Weights of a small transformer language model.
Size: 15 layers, width 768, 12 heads of 64, MLP 2048 SwiGLU, vocabulary 32000, 155M parameters.
Architecture: RMSNorm before each block, no biases in attention or MLP.
Training: 1341M tokens, 13813 steps.
MLP neurons of a small language model. Each row is named by its layer, matrix (down: output weights) and neuron, and shows model dimensions 336-399. Each number is 50 + 12 x the weight over its row's rms, rounded and kept within 0 to 99. A neuron's up and down rows have the sign that makes its largest values positive.
After each neuron's rows, "raises" lists the tokens whose logits its output raises most directly, leaving later layers aside.

L6.down1889:59 67 46 65 47 31 51 66 31 57 71 51 61 49 55 30 34 68 39 64 49 59 49 56 27 63 37 45 35 54 39 43 41 47 51 55 46 69 60 51 65 25 55 39 57 47 56 40 80 59 48 55 76 45 41 33 46 50 26 39 49 31 36 22
raises: "aged", "board", " Sound", "ard", "entry"

L8.down440:49 66 52 42 65 47 39 43 61 60 67 36 77 54 49 50 60 69 55 49 76 43 35 55 17 57 28 41 65 55 59 37 41 43 43 61 31 73 59 38 48 51 55 51 48 49 55 49 59 42 67 48 50 60 44 35 53 64 51 54 48 57 41 39
raises: "ize", "ized", "ism", "ise", " Region"

L6.down360:44 50 54 67 59 47 46 35 64 35 46 55 52 56 34 43 27 59 69 58 21 45 55 54 43 70 64 39 14 37 35 50 43 50 44 47 87 43 42 51 55 61 67 59 74 43 62 58 32 68 52 38 49 46 59 58 62 57 53 54 31 47 42 48
raises: "ological", "ologi", "ology", "ologist", "or"

L8.down1833:51 63 42 56 66 63 50 30 44 24 58 39 54 71 45 60 77 40 44 57 28 45 48 59 42 66 46 46 52 42 45 35 36 50 51 52 71 51 39 37 71 44 49 50 69 39 75 31 46 36 41 53 53 36 38 49 34 32 48 32 37 57 38 47
raises: "ier", "imo", "ation", "ico", "amo"

L8.down1140:33 52 41 62 55 49 42 47 49 26 37 52 34 39 61 66 36 75 55 42 61 48 45 33 41 35 53 67 45 42 50 51 58 68 62 40 61 59 62 47 73 48 46 66 54 64 50 67 51 57 32 66 44 39 37 46 51 53 45 52 45 36 43 49
raises: " own", " daughter", " predecessor", " husband", " sister"

L8.down229:37 57 52 60 38 56 55 67 78 73 47 39 32 53 47 60 38 41 58 50 54 52 48 51 65 47 29 51 51 71 57 44 36 57 49 49 58 48 51 47 57 53 78 56 53 50 53 53 47 41 52 61 57 35 58 60 48 43 40 56 53 37 58 81
raises: "ity", "ities", "ties", "ated", "dell"

L8.down1202:47 47 44 61 34 75 40 57 58 56 41 39 48 36 61 64 50 43 57 38 55 39 39 49 57 61 53 47 42 61 46 45 65 58 49 32 59 48 39 23 50 45 20 74 64 45 59 35 59 68 48 58 60 35 55 53 52 44 34 40 45 54 32 53
raises: "cum", "ce", "c", "cur", "line"

L8.down1044:63 65 60 67 63 72 43 52 51 44 76 43 38 44 56 53 51 18 70 51 54 56 48 63 47 29 49 59 52 59 41 38 52 63 63 73 58 43 57 62 62 61 31 49 69 41 54 48 57 43 33 44 35 47 60 61 42 39 53 47 71 40 40 37
raises: "ian", "ians", "imo", "iano", "cal"

L6.down1498:58 51 43 58 28 43 42 68 73 27 35 43 41 45 43 27 63 40 59 49 57 49 43 52 52 66 38 44 65 53 43 36 64 38 63 47 62 51 47 48 29 47 46 44 43 68 51 60 55 63 54 57 67 29 39 57 63 21 50 53 47 42 45 32
raises: " its", " their", " her", " his", " association"

L8.down1047:41 50 43 54 44 68 46 42 30 57 52 45 41 68 55 48 46 48 47 41 55 50 53 49 66 39 47 69 39 56 30 64 56 63 38 59 30 44 55 62 65 47 43 44 47 33 66 59 46 21 66 52 46 44 56 63 63 52 51 30 53 59 43 43
raises: "land", "bie", "mb", "din", "t"

L8.down146:44 56 54 69 45 42 35 42 59 45 66 59 42 50 31 92 58 49 51 35 41 38 62 55 35 51 59 55 46 37 47 28 43 48 49 68 79 36 54 30 44 39 36 54 60 53 38 61 35 66 38 36 56 63 42 38 48 31 38 54 45 46 60 38
raises: " two", " states", " them", " those", " these"